Weights of a small transformer language model.
Size: 14 layers, 9 heads of 64, MLP 2048 GELU, vocabulary 16384.
Training: a variant of Adam for these matrices, 5250 steps.
MLP neurons of a small language model. Each row is named by its layer, matrix (up: input weights; down: output weights) and neuron, and shows model dimensions 400-495. Each number is 500 + 25 x the weight over its row's rms, rounded and kept within 0 to 999. Numbers have three digits each.
After each neuron's rows, "fires in" lists the words (lower case) most often at its 100 highest values on Wikipedia text that the model never trained on.

L3.up1348:474517518463526452521501491510508473507507524478502529529528503497470505466520480530505487500521530481547521526465490473498514504515520492510490464512535486537505519463463506477528496508503519472487503489505495485479556511461482474557493474483487467529591490529479497477502509492515484531
L3.down1348:499539505457509419506498537529499481497485530480480507542500516480490509462524480533493483499527511485581536509474495456507472488501545496518497486488510508532470482493495513493532477504544488456486516523503487488465543506460508468533494465503493468554566489539489500481491507507495478536
fires in: "of"

L7.up72:501471468482508491499511485518480496470479532467489501519526488524516522511504505533506516488526499438530481481452515524519493456463532493539463517486523484482441528493508467549530449516543519502520494511519520478509554526507505511474479453513472510571521524558509534512512540479487497477
L7.down72:533479496481503450521521548482489507462516494509489495520515505501477501525517483483441507489465537471495518553476508519516527481513524486483494486500498498510482502464522496497487522488520539540474475529453468521510492545532540486514518518479472473508464483486461541498494519514518483498
fires in: "which", "that", "same", "of"

L3.up1338:475520510482517544499502515458505528507492532450510508486467524515469508501488453544515509545501528470501484494525516457485499489512496489495516507472477524481487485473510500468468479499506546459510478490515508494476458471518508484550486453507487484528529447521490498503497473477513499469
L3.down1338:494483459465515515529507536530540530518470463523490486496535470517514489515520529450527447481480495474506516458497490427446439480499550499475479475519510536488497457501499471502504524480510517484529534496484570495501495481512492490484509490506509511494487469521476479480485484532491494503
fires in: "of", "rv", "way", "near", "ancient"

L7.up1909:479550458495471459472481501519499507508514537479507507506522505414488456433495523514521503518508482522489491509502500531473470500498495477545514492477506487556485511452479513493523503536483479461493456519516510483506538481485505467511502508501516474508511480496483527475483462542491509509
L7.down1909:507501485475532517500511489501508467489477473505502514529525486512499512536487458443507478471494492493480461482507499525529507464476487504536515488471497477500515498496463484483490538512525464442499515532503475482499499468504519515508526518500465497487497476438471530542532491506511485501
fires in: "was", "is", "were", "are", "be"

L3.up783:510483529453493516535544515519477487536485534419485561503496497506498485452511446559486472505538501516501514522514522488480502513457507539472517565484495492536489476480507499524560499535486490472503505511488496510517491520446485522511530520495511512550530545525472459511500476478498471554
L3.down783:542465488496475501489479533481511504467539490514509511493479516501498490472487540471534528551510501515510541467530516530520475521486507479484510520505484497515510516476498536468518506539501472478509533458497532530509515479496503450468490541494532444471468500501547461451488444486491485494
fires in: "to", "of", "from"

L7.up1235:469496521484508473497512465492515461464491557446507511533456500493512495467522538495510499449515513485529504494499496481547478518489531575485531471448544493495515516502529513457487513504454516485464484488474502521449515492530496494530489521523491487482541511486499489495515511507460472490
L7.down1235:493473497508517509538491447473516488464481497527528452512550466546482548478452500488490489473468501486522534478533448493525493496473494527497472508442519496515485482532501491461477502516506506517472479508518480520435500505489461519534499483519469512476537502452525511506474518483494505517
fires in: "of", "under", "one", "vol"

L3.up416:505528489468454457541461485497507476487493521494485525523496536550558452464533451495508439508551533494542495506518490510524491520501520532497434544425515490470497498516477453529549465506495474486501525486521516507467516479503486500500496474514512439548522480509509443494509537486510463498
L3.down416:504475515513557507515502513487459514503519472521496485499489447465475520521479519528536528529457523487505521458485500480444512521473490473515529452533506463506540499519483541488480513494480513515488543536494510484531486531471511478511490501540492533466497529476486546498473493563506561537
fires in: "to", "wide", "of", "united", "anderson", "and"

L3.up1847:514540561453461453523475480500479472502507466479533508484510517493479482508517490500441482528506510466496489534544482512520492495516464498520495486516466483528485534521500481516485510501516468481476493463531502450517473476478477503491528472512509476514528534503510472501524498405548489521
L3.down1847:499492507469544517486539496490499524455504523509501509514499483537530514508501498537529508502478524483532507515525456501465542495500481508512492490502543512477476469500522513513511524515462519518494483489503495516493479550503495499507481483489481481491470520456469510503489520576456520462
fires in: "in", "created", "dame", "to", "brother", "brewster"

L7.up836:502500504493508535518494491494488461497525535496459507530441517501488435506525493506482524508509493476517500498469544477543495480522464526417509472469498504516533471517450508513488520516528500496509492485492562479458487500534502492529499530498491451461529520513517512502496504531509522513
L7.down836:499525489498481482510487490484478471476519557535495466537517477499492504444497455493499509501488524487507485510484509509537503517506531514507471479434490518455482527489505492462513520516528524495548466509507507514537511501526514500550452507513501509412453531500488530555498491503487525479
fires in: "that", "most", "he", "the"

L7.up1873:494560492516518510490432498486488482551502518503487532512468516504486510480526526510468456474457456444526521505475521473473529479537509473507524474472504503502442540503513513488559503455518488556511467514519504444514547519514527477536490504492501441524495484506473534480500522500494492497
L7.down1873:473531520495498510532472517515494461466446494505502522535494493503449482507501513480510495420476498503500490505512486472520520496534495484537518497523497513521510523478508471475424535471465551505508492520524501474507531512528525488511487507498517522480517528499487508502512498506520526531
fires in: "0"

L7.up949:470494479481508518468448496502531469550536565449501519526486523506512517496477531480528466530503499490518505499474477527549497461508503525495441484469499494506550523499478534554495502496469507476522522531506521512521475513499498512490458506514556507473542500456490521483526532492537492523
L7.down949:482462474459518544563458538468486537457507508511491532492537477526474519496505502513479485491460475491517480486496499449507487535514483539493478474503511547569489448513505479499496470498509498509453485509491518494483490531502530527555514504476451451474463541549547513546495494472472492485
fires in: "of", "as", "drums"

L3.up1288:491472520501485510519491460507483522568515502451527505531503541498493495482510481513514506496476492495504498505556480518491509498494505471525527510540495486455506519498542483533500460480533520476521493512528482553514470464490517491482516557532509511511495465507508444493499493534493495518
L3.down1288:502511490523503473474466483530493463474509512532514538512475487534482487520505505460513463501490523486501474492499495451471480493501534518528507519495494478514466519472493523445500524487447484480463491470504525470518513522517537500538459470499438484493493472518509508495473519485476539505
fires in: "of", "that", "reversed", "as", "faced", "steady"

L3.up193:514518543534512448517518511518512424473510509479475490464492493516509531495504525514525542466530495513571497445513492502497486500510533527515495488497501478472523556498541486495510496462524511495503492479520505477521477514488523480525447544484455526557502485502531517507491497488535521461
L3.down193:519499498467485535473522481498477529528461443503480546501505490521449499515484506488458490533440473516486529541490489446497487490490455483498498484479477482523479449498478490494519515520472468513458528494473515518480485494500508530501548478497516479477493492525496551510501537503484480488
fires in: "mm", "its", "town", "season"

L3.up1701:495524501466472506531468503496485511527478528457479517539491505520458519481523469576494454516495480515495539521505510498495501497518517551499504486507502502512485509458472516514489493506491507487531466481507485529489533468527465507501507464518496452508489529516514473487515485440533522518
L3.down1701:524499475447486454509514504497475487497486533524472512494485482489502481514508505554455472519525468535492508508458495486498440528520498509510538509471505505533461546499455516506506466508481487462467516487529489546499482529540507489515516490497481479531506492495494564560432456494516499514
fires in: "with", "including", "to", "as", "included", "than"

L3.up1457:456539494492524501494508563510511488548537501484513507532484538480499515507495458449509462517506516471487492483497504465512457486498486515527501477509456478491490487520548488501481508561546542449481504504522518508493538497513455444479545517479494483516502538510445455489518481531505459471
L3.down1457:497467474482489477524505463474489471415496502457473487482526512480524489510519494555496542486452519459486540551498499477491497513483510504542514516519542499516492498488463525494553493490454496531523530535475459470497531507477491524492465471463441521503513454517520458474469541495535518513
fires in: "in", "for", "by", "distribution"

L7.up742:467524525482498471484537500511512498462542489496474556479506519455466493466551521519426489494513514479519514458474475518470451526533519516473441483513518518475458544507490531524509478467495515491504480485459500517524485532471463483518496501516484505494482527510460519479495521496517543507
L7.down742:491478506471482464491516459514487517538524509511487473515494475515509540525524458448488493472518453517497507535503456509503478488502496507521496433492492492516548457502508469475517481510547488527528504483492531465503522477543511545499480493505494507491464495451496498537514465512467489548
fires in: "when", "from", "by", "because", "where", "to"

L7.up43:496500491538498495483483555504499514467492536432437542493479526501467498460505501493515494506526499474481511485504505476514529516456487530508536472503537465512455513438472509465490500507491499456530486505457528466495532489470515508510523511492486481517522495472477520471478537532571487507
L7.down43:488511528463531515533506506516481502497462537527497528527490500554513493523505507419456540486509490491470435480502510470493554509473451496513527507462495469536500505536464522465558523543484453468535537492484504456480506466477522483495459485517501511547471507478494477437537494544512498530
fires in: "are", "is", "been", "were", "be", "was"

L7.up1113:416498514517487486484493512501513439475476535489507486471468490521491517513489500482545525515502504490500504501497525490492533507514505475542518491499506486513507494513447508472551525483537506489525522535509515505470518493473492451507495518476484482560494510488485500487501524485474502541
L7.down1113:538508505518517483510527462509513490499526476563527481496509495495488492458516556464454486529457503477490446465508507514519497490486524514523489459539448513509492522479487512480473521483542490519509522470518471492534474491489512461508500520517530494481488478459486544478512449518481527518
fires in: "been", "was", "is", "s", "also", "just"

L7.up1332:516537518462501496483504477483554493480499528438519514508490478494480458508530513503536520486512520475552496527560504493528505476510513477498480528494572466513484474527511468511516527473488501524503428513533501504444515530501499490519517498459546508520543492482497458483502530477541518529
L7.down1332:461492483481509514498483517496527489466500538476490488452530480470515493524503488496484487484524515509543491479479474469548507499536513522486471532504515492470499481514466518496471510513551484540509503506504519479501519485554532502550478460508442504519558510493497526545572515512537526491
fires in: "of", "other", "an", "second", "another"

L3.up622:502529539536482497522467496469508529475506470505497524541540554489545566539480437488477534514488469455554482530482507521474497498539488499473537459501456463515468534489446498479498445506478506508499474487521484483474529509490457455523516525490481484506490475533465498508560497518541471540
L3.down622:530471489517506486483531453489478496491494500504517514509475450509462451490506556502499481516482538546499538503531510466488476517476519465521489544516498485523501464485505476496505567519484518492485503505512514495516492499497544531461500489508517529479445512451482501471469517477487552505
fires in: "it", "not", "on", "down"

L3.up1785:473493513450455532515483486507494524546508489469503475529541496500492467483499464489492517530489509525468506496496532483516496480505486497537497497516472535520499503473475505488498493476489496483507491456513507497480482476429507523496485462492514484491502476495472478469484483501536495544
L3.down1785:503486507510483492508510496471511476511549471527532552501491516469498521508502517515513513510472542491539509475527515530508477520532495497516546501481502486480516469485500505510493453494525538510492523506497504520514521580483464499493491503498491485522486540485485524483463545500503510532
fires in: "with", "to", "of", "puerto", "south"

L7.up868:488514504471528495500497531498497492502468510542510528528500505442443505481516437489459540492445492516508511479496476518505487526501457503485464472518506476556495480494505501460502530511488531519552539533504508485523504472496500503515474528508538511551513449513468496504503541478518480519
L7.down868:484473487504503471499546505551530502519513509504492514526531475479497524469474511530537517461512518468495506499492524490495494486444520506474512506508498491469512529555504531501511543495489461514480511521546505511532529502502470479513470465527505523457427492498498496511504476520494518522
fires in: "as", "this", "to", "of", "that", "the"

L3.up1977:495442473454484495527488495510502530470461527542494506498516485509495440465545509505507502500481506501536501515491506490496482456498488508527487488476507479515500506524493529471472502499519490512483498484474492472469498475480521485501505462524501511516540462472520506511538536500503500487
L3.down1977:515543460483466469515455491529473502526475536518511515489553554533521510514503515481506500505496487496521516476513526500517460545478500506494490472497486477469480516477501502531506536471506510470473510543494476546521519515494468493503465517483470530533529497451507436454500537477504466480
fires in: "of", "the", "named", "called", "robert", "identify"

L7.up1783:520523551513473494476527464479541497498545520486500523498445500501471500492502501535471519517491505508562478522483481537480496449498474487497526489438513509503481507499477484516493507476508503530487523528529528464501480500513489498541511483499507510503513519548502495505506526518506449508
L7.down1783:512484505492504495530519503498468536471469494554537516484525510496525464511513499510494466518506456491495522460503551495526503489503518501485500428499520474484489490494508447482521490463514483478510477456513502485491474467496493483529497532527499504492491519555477496502494477501515508486
fires in: "of", "to", "i", "for"

L3.up1382:498533503454500521506449509518509513459481518513501564509473503513486473493498509478479484488516494513526492502525505466476507468485500495542460486464494476513483502466471485491500470501537490424454470521502494505510520479529488500511481465475474477569516457492473502529505546506505459479
L3.down1382:491518470533511468514493471492533518521504431492488482511462505509530532482475507480508530507499503500542519531490518506511503500508511506511555520451505524482520490517516474506523496493494498509547485468496484480487506487448512476488475491517478540532518469521518518444518506484476535527
fires in: "of", "s", "as", "soviet"

L7.up310:522516520501496491431476494513488466495505502510501485492515503457507515487522496501485465512536518479525520534469485508491463496506543455484497501523489503539490530538504565540541503511512533514477495504549477502512510534436466484539503453507484485486501531534525466485558515487482525488
L7.down310:519508499466490542518560535515444501530474498482513534465493503468481491469495504480485507489507498528449472506530497560462481496514434501533498530526511518482547510483470448516498437519435512438511461493513486500519499467487508495507542493485474510536518502535508510530519489503513493484
fires in: "there", "october", "war", "march", "it"

L7.up805:485494483466543531522532513465485496497501502505518496502490523507452466464492512517493516539481501494491504533480496518497457506510469484471491538505493474514470478471428549490511526475504489494487524520508494513493529484522510507483464485526526484503515453492469501434523472447540521495
L7.down805:504513527459483502475502486501495515502481503533506518475544481493496488488493512465524521481506517527448428495512469514455463445465529490494498487502474477526548488521499490470484498461526487478491509507529490501510489417472518504475496554509512511488537507471473509494510507517511504493
fires in: "is", "was", "also", "now", "are"

L3.up593:490517499532477529498485485550519475494532500503498520506463511451472467454519460566488509517483525514503485484482507503513511483504516542555477476489513456495514495549500492503470499493500480463489508550525454477508521520518521488488451452516506489500535460503496480489504525490506498499
L3.down593:440522463505505463516540494534455473496466515505490474471442444536502515486531481478529489486464494495523513545462480532485522500540494492476475508526527487492476472519494509530510532493539463527497490533489490513540542491459522502509517489529480502580524534511507487470479466496498513509
fires in: "s", "of", "club", "earth", "ship"

L3.up1389:477516507480465464467492466481491514430521556480501540490474504496448502447484519483461516492542496492512518585508504453520485511494517515540518459511443496468463515548519515480512489479471529511500521500497506475542515507491560507572535485539492512530497522509460508497514503469505542505
L3.down1389:488501532502486534495525520492517462566442454497517509499512539518558473510482495492512477546474484520461468434473489542512502463522503507504492541496510491508516496495485472526496504519522492485527445559502484530471451482520495493447481532497517518495531519493555497489487473516539468507
fires in: "in", "teams", "of", "on", "administration", "government"

L7.up1988:493471489479479503497508528493518509484496523474510565527478507429466514467509493539478499535530499473533495517503485482526473481465504478514518491494506462493503504510483492473519503500501517482518501518522461470474539482530495520503518515520545497548496496507498485503554500522506470534
L7.down1988:500483546497529466544516507539471540470503496525512502488526477469527485454468520496519516444518503497468500472469451490497484496525535541512499482485517510511482487511497491493494491461509506487501480502512479549500500467493480503503531503491481480514533527503485528411487485474538510531
fires in: "also", "has", "of", "prévost", "have"

L3.up1368:459519517479478510486477450538487516518509506506486479520501531487483534418502480494449470488500534490485552533487505513470492502518488493560479504509459470505524540527489470463465503487544525481470476507469523498464503511499486470520463496481451460499538502486508535510508511512532502483
L3.down1368:532483519457512514493448551484486534522520502497494503543438521427491503509506503488463491458539494470478508458512465491499523473489488462486483490472501491487516496503493535473500489498515465463519490512477526488530468455529485550473509493513515476511527533494542474577473519505505508492
fires in: "other", "13", "11", "14", "financial", "legal"

L3.up1980:423517525477468501535471521536495499492497465499485527506479487538511526419509502479525473478484489514550506515457472501527490527497501477498485525484533534488454492507453482485502491502571491469492497504481496478444584514520531506473524511474461518519539517484547531506465508519530520463
L3.down1980:538449501490497476448503529495503512497517471457519491518462509458531517525534492510470511492468510450510498523532457485477514492486507512501509492500469454507494487496498515476481481496494498493483484524498540516517467488436435524527484505523510510514493516506463485521538484514491516504
fires in: "11", "12", "100", "10"

L3.up204:455534515509466464524520521522512508471509460543480533530527515519490517472494549518508489490483466483505499512474473517475518542483481486489472539539528548537491485479477517499531486479483496459455484519479522519453484525501534530507472460509496470485506510524498495506494489515490518460
L3.down204:567449481535505477463496500504498517523500521485535447472437448484522514512510501512459528455513487495530566460540490489498509481493520469538519507487475459470468521560471487501468490518525552511508495472523507526499479490489473497486507549478484502496518484466507486473486556519512524514
fires in: "10", "100", "11", "13"

L3.up8:470522532503458494504467511515526466551511518486468520493510496478498458525527543489483487493454532468504507526452474454507504482452487526538497546444477463510472470504472501502500493510492515479516492528454511506479508527437503461508458488501487479501505456449480463511517538488540493502
L3.down8:527522491523504473528530521485495507514474540459524467465483493531517470478478481465517514485514523515480483483483515488525522511564485469483522517499499523521518502512525492500505520480480518515515517489544504481487540471498530466472503504502470542507469497490511493494516547527492472498
fires in: "0"

L3.up995:500440523484497512521498492494520516504543549458499529534474505512492482450523464491511504527508485500483554503494523482478479474463483493473505531494496498510487525466515450520489516517516459460520494513497462482513537476520464470516491480507494522494538484479476523496491492475503466526
L3.down995:477507513525498534487501519517527543499508497462491450452498448467483474544502547495505534506530534508487498509484506513472531535533490503492503522504492526516523431514541465480511468504501495541496507505464499491499469517502504491474499506467495474472469536520506479516484497567484517474
fires in: "of", "to", "fact", "last"

L3.up71:503486570476519504525472537481516486493527475489489502543549492528528504490495483538514502531504485481523501531488508523503512471501533501469522517499487460523531516470532478508494482483529504482458530510483545513471503511507494514515457530518498495522512485545524498508513488497528528493
L3.down71:477483486500485481460534521506487518507451518499480523484505484480465507502542505526482499481459518498532483486531551475465500522527478512514449491492537518496460501517486515485491503484487486503492478510504476447554513494472516500496549515505488499466471525473482519493474522485462500487
fires in: "vocals", "people", "daughter", "portion", "members"

L7.up70:462476483456530476481527497493525504454520496508510499527513505480451514469466446506499511508516503494531537517508492460539444528491535508494517534502489470495502574479502476446504518470478519498508497516507497454501474484511509485517524479450494481548489505494496562525502470528524491512
L7.down70:511506500494494488498507469509491471484515514490493492526465468504523511495517526480482481501525471523486482493516447485465457498493506481495520477513509457499506465480494507484544513530464492484495509529488513483524473462493481538500528474466512504520513497465499502546491502513513532526
fires in: "on", "after", "in", "of", "for", "with"

L7.up1242:486522516470487451492525498482517512508499499494517513501501506534490517485491478504497450490526498444503470537472474533529482548520484562493469506468548507479491492461509509533483527516503462460495457519513475512500482498492478508490504470521536459551481527498528492513513529502495480528
L7.down1242:526461459497488504479525484511481525470533522515488464541491518519538505487532472474563520526493495502513481484503500481496470510508535504531515515531518451488499473513483491494491477468467486520523518488524432484487490426513533485493469512502541508484505519497516508528518506493486513487
fires in: "of", "became", "as", "a", "was", "19"

L7.up30:493499508491522472511517506505561509517487556497511515537462500547464489472477561493497515518513513484505528496530487542494504472517495485472503492501490466489470502500506525502537507487499492489494512513475485505458524498505506524550482447473504483502474481463542513507534502495470510524
L7.down30:524473465472523519545479454471529528491500508470574533505510486502498472500473505515439496470520528542497482512459487510487467493462513500459518522537493454500517482499527462476498541489490478499532510509520528492457537494516490487502493499543478484498500526482485505514483496478487511547
fires in: "of", "from"

L3.up1787:474466536464503457468538550496481506497504498488495530557517524480500507518511505523520518515481497486523484508527506509473468525511523541497488461462480462520479496513493505492489489503512499486471494497513484456477521537515496470498465518499488480532514466542450516494514508504523461532
L3.down1787:496475476492495545537454501502532488484466505504493480446455500516445516518484552483522472476517541517472514505517491484493527519477492454485477512530480531505522535465511494478510513511499520530499492488523533482513477482467545523558529475491476477490472513520528461499486524535496541462
fires in: "company", "society", "solo", "companies", "conference", "no"

L3.up1332:513526515468496529521513501521498497497493475517486535485467475519478523481549453509474533504512548503504518481486481501454484506516441518468451476518537503511508519500503468497495515487484521442505483537461498511491483489486504488445511477516516466527511485551462484486525484542529461529
L3.down1332:531498522504463487503516513520513516531495517472476475508511525540509505524527487471471456492517471537501500523448491527489452515471497453523528508496446521499492487553523489490501513553509484486505458480499521514515504543527473492527506494495499491473506536464546481529474479488489511507
fires in: "as", "of", "by", "remaining", "to", "which"

L3.up1775:451511491555504548471512485520518503517512483497499477503508544472495480478537487471494461490492518491492510476486508480501481479538480488516475496461483513535477475429489491495521478522511549456500522494505491488475530485507445461484494515487504444496553535487555524440473513503498480477
L3.down1775:478523499551492500524516508477487457489489564498502524485555534484467487538529504508519516506485503473488507487484508484480471499508528545477504529476568466479496462450477470495511519542459516513539520475507469494481471480511486491490476520524490479517529490437504469494532542465480537478
fires in: "in", "by", "namibia", "from", "into"

L7.up926:487485523457474509518527489482541466521509503484517511519531512497469492507535492503497497454490524487509542469446498496527473459557502520514495509465502462494498500516514503491510523533510478490522513521511479492488509520490482481512507498481479460512502513530504511489485507524464452545
L7.down926:515529471523556500479455547509500455470493529552503464478481522508423457513532539544490505525455472510514525524509538537537495540527500517485506513476515532463490480469471518462506485523499485498507473497501508495503470551477508517515469530464498504483464493514513518485505558480526508481
fires in: "by", "for", "to", "in"

L3.up1371:488543547472474512516490472501508525502529502482504458471491535487468502472492451516466502498465513488497519524470496522494469497496502470501480501495488482520528519456474495465461496513494511436476476506527485527476504518473479521528503483509508470494534469536499490503509528507532540548
L3.down1371:453474513513507507523476478521510471489491478516477515492476528535535510512507492474522484462482493535522525547503480513510533550526510511517472513477506546511442485498529498508532462498527524508538471505498475497497511533487492514488509525501514532531474472529533457493505532506461487530
fires in: "of", "other", "brasileira"

L7.up1187:533471482478538496439487530486469473520486516511507482524470535467519483513478490500474501510489499475519522453509468494492495471468520509545515479520507528525445488523504523519537460444510502501490473503493423506505505509494481525517495528484504515541522523503516520506506525502519503504
L7.down1187:469548490491427498545535480520470531498549500498513451507472474540502510499484524477530498496524515532488492499532561471484533488526476494520456496544462467548508532465486445493456514479537493512540502487506504477488496449514504463495511492516511452480544434494493575512442476475509537497
fires in: "of", "dinars", "from"

L3.up1015:460521512484484499468529533537522508538523506508558526501461542462488485484538547549524463503547477537509476565486516492500469515535519473491476531532545528534469512490508518546498489494496511451499499499515519475511531501543535471493530495529502455489501534518484467513474480448528475542
L3.down1015:478445486516529524474504529485528524507484543541516502501522502494490520490490495502503527461501514471547473531508487479521496522480493505510482507541486510504492434486488493461467539470483462498510487512490476488500536518508534479487497494478503469484534517532454510505536465442539504536
fires in: "of", "album", "in", "bbc", "brasileira", "have"

L3.up512:455495481481496493477453529531485479519499499483500534536509526468513501450509518524507489507506504511518535494523528515481489521454519470453532519512513532491505521473557492486528523490497500505519508533511514502497533546508516464541441473411522492531516474479480528501452504463497488481
L3.down512:526518511479494482496494454479490536472533478486519440468504477486508489494479520502511522506467510463524501530488427503517482484520501495514462480520427460461507473520470504502472468503523505506530491490500512516471495420481485533482533534555508549494503506516480511534443525517513483492
fires in: "none", "11", "12", "1", "100"

L3.up1231:461508527476467500480463543512512545489516516488484471502479475499520501482557505513483472494458497513487504542502501469468476494490509486493515485493496460506509519500531513535468506462460527474488480468459525491466510472521441483535465469514504443488522480488509507476508503535522478480
L3.down1231:527489484493504504507477517513521500494523510513497492510496504452495498494455525514466476454485519466467508520480479539487480494506480460529523500502493505540572488467537530508525546513484509497522502489499482497490464507467497456482537486518491503497510484496494489548493547442500492507
fires in: "for", "make", "as", "put", "making", "0"

L7.up1491:498469509498451479468503513495477466483495514491533494529502502507514505510504482510511509514474540449514500512481485457510474520536512490506467517503501480485515521525465523554474517455496484468482529511532506530444509526485479484517497463479516466505525501515490490494479476478540525504
L7.down1491:512536464470540493489500498555511494491503484506437514554426521510481432509518558506527510473446496485505518497536516493494531475488530544489519509496523501503493479481541545511511523525458485494480488518481490456519515500509531453504499505530517519546497487481550508473533557482458486509
fires in: "and", "as", "not"

L3.up798:539511492488496452509494532535508536468495485429483511492484507506516468451494496525506483528476512516573535499523495446516494489494516516510486493509517496497482466524507468528510472509539478484475510507518510510511545519478468496472486475472466530525518475559502484506522497501544480508
L3.down798:470500504448488506510498502469512520515495492539487506488527465473512500514463512454528484503469488468487529521470510554494504465533501514497531490510443521513509488527510527436511495546452515470507508486476475520498493482485539508538558520473516502492500503475516475536479430500496513540
fires in: "of", "charles", "george", "louis", "georgia"

L3.up1764:432439552513509486527441496502518487523491534480515513468535498497489453468458474458501492489515550523515488536485462450480507480513501484487481555495487482515487463544503462491495485524519480501501542463491539551460518485501440486485471492492523512466499509506480495492506505456524458505
L3.down1764:501524495507525505513469498511473465473486520492505508478487544518487486505513489558495498492490497460488494466515477535523531507505500475501482521460511532478494513422486498478512488521462511488523488563513492476495497522457538495519466497494483540509488490454485506560534531543503531520
fires in: "0", "more", "into", "based"

L3.up1700:448474491497496498523549543525502482495514506491484502543507529536474482475499468475484494503507508516489468531456495477489477461505492473504515461492512495534499501427511466484510473527573504492517478489490504480491548502509519487535488468487514491507486510484478500493439495513503498487
L3.down1700:523533520491508506520433502501494549479506501508504484502506520458532522565458502555476513484541501476499530495499504505509491506509476511515507486490474477446547537551478508488496513474445490514464491475466519504504470489518486511471474537486523515470500454526536481515540455498471479513
fires in: "family", "their", "age", "group", "season", "human"

L7.up551:515529482468583495456513508469494518512493496505480522521492499486488533488455499505492504530487534456503490527478526502483470502455494499512498449494513463509428505469437515479490497469510515495507540503511494457502509522511468535480492499493484484491505494546477493517501480492512512505
L7.down551:522499506452502489533478489482552509532522511470499511514517498506491549469479461464507495488542447480510496469523498470469524476500503490497479433462504529499532504489544462545535455499540548503512480495523482504469484517506453462478496535528506503489461506506516459504492479504508490529
fires in: "of"

L3.up38:506495533476475488529534510489513540547528485445504520499516499501486519471539536487511502468450487538518502538492497493518470541527519534512492513491502502471485489469493477529506546500482514491489497449465534492547500489524484465501495495479461500507504531474496501520525505549506491511
L3.down38:483476465535522484463451452485495464459513506532482490496488487488482506515481486554503482479558541447496555490519471503463548457504492483500495481503509488505500526557513502513463435527548518548476508532495469528464486520478519505508521486480525477487445484519494523515514469491506500468
fires in: "0", "record", "1"

L7.up1485:489480528484444530482493516496535441527536543447514482510472484527446502443483496518481476511497498476494509496493493501510454446519522492510473497544476484474468544497489481468537526486516476497497467536503485532486500484509460482474452500523542524520510541492476473497537536549498474504
L7.down1485:522526449514440463493498490469514530519463501494536516560495491488494500471520459520524514513510490499470474477497519552513476526509472489507480517500512534483543510488526516459529519467520483501530535488500500499501507475490458519522495498536526512496510487462523518499506451528520470471
fires in: "of", "dehradun", "also", "yet"

L3.up1504:490508527521506543493563523484532465475501535507477505515471520517533485503504504505445534500470503466488477472470516481517477459540450483482515454545499491502476520512511523513495498483505550443490487538477522494504510520509515477526483497495508500507520475480508518478483546542534493479
L3.down1504:496502516527500461513514511488475453460449481473494498474510520499474483524501492497504501518470486478550456454478524486480523501546471512496513496481468525517446521558489467523510510485520517492486551514526505479510538470460499470507452521521483524496506469481458450489523499517501493512
fires in: "that"

L7.up638:485539467492512480509440560486535480481452508475481522518528519506506503485478531502500483482498552496494517499490472490486484480523508488500454481455524481506475533512439521508506504456509507482482480507494498502513524493484544546573537477471514502527516483508532515498479515488611517468
L7.down638:504476535494477500553506487513500519507479561509493490551493489500491500470502483524490480525511468476470499468509477506524505503455491591457515498511513491497527490500502509502491511491509493526521497519508508484497530514536484483492509481490520475495513455489487506565508509484457528499
fires in: "a", "and", "of", "for", "the"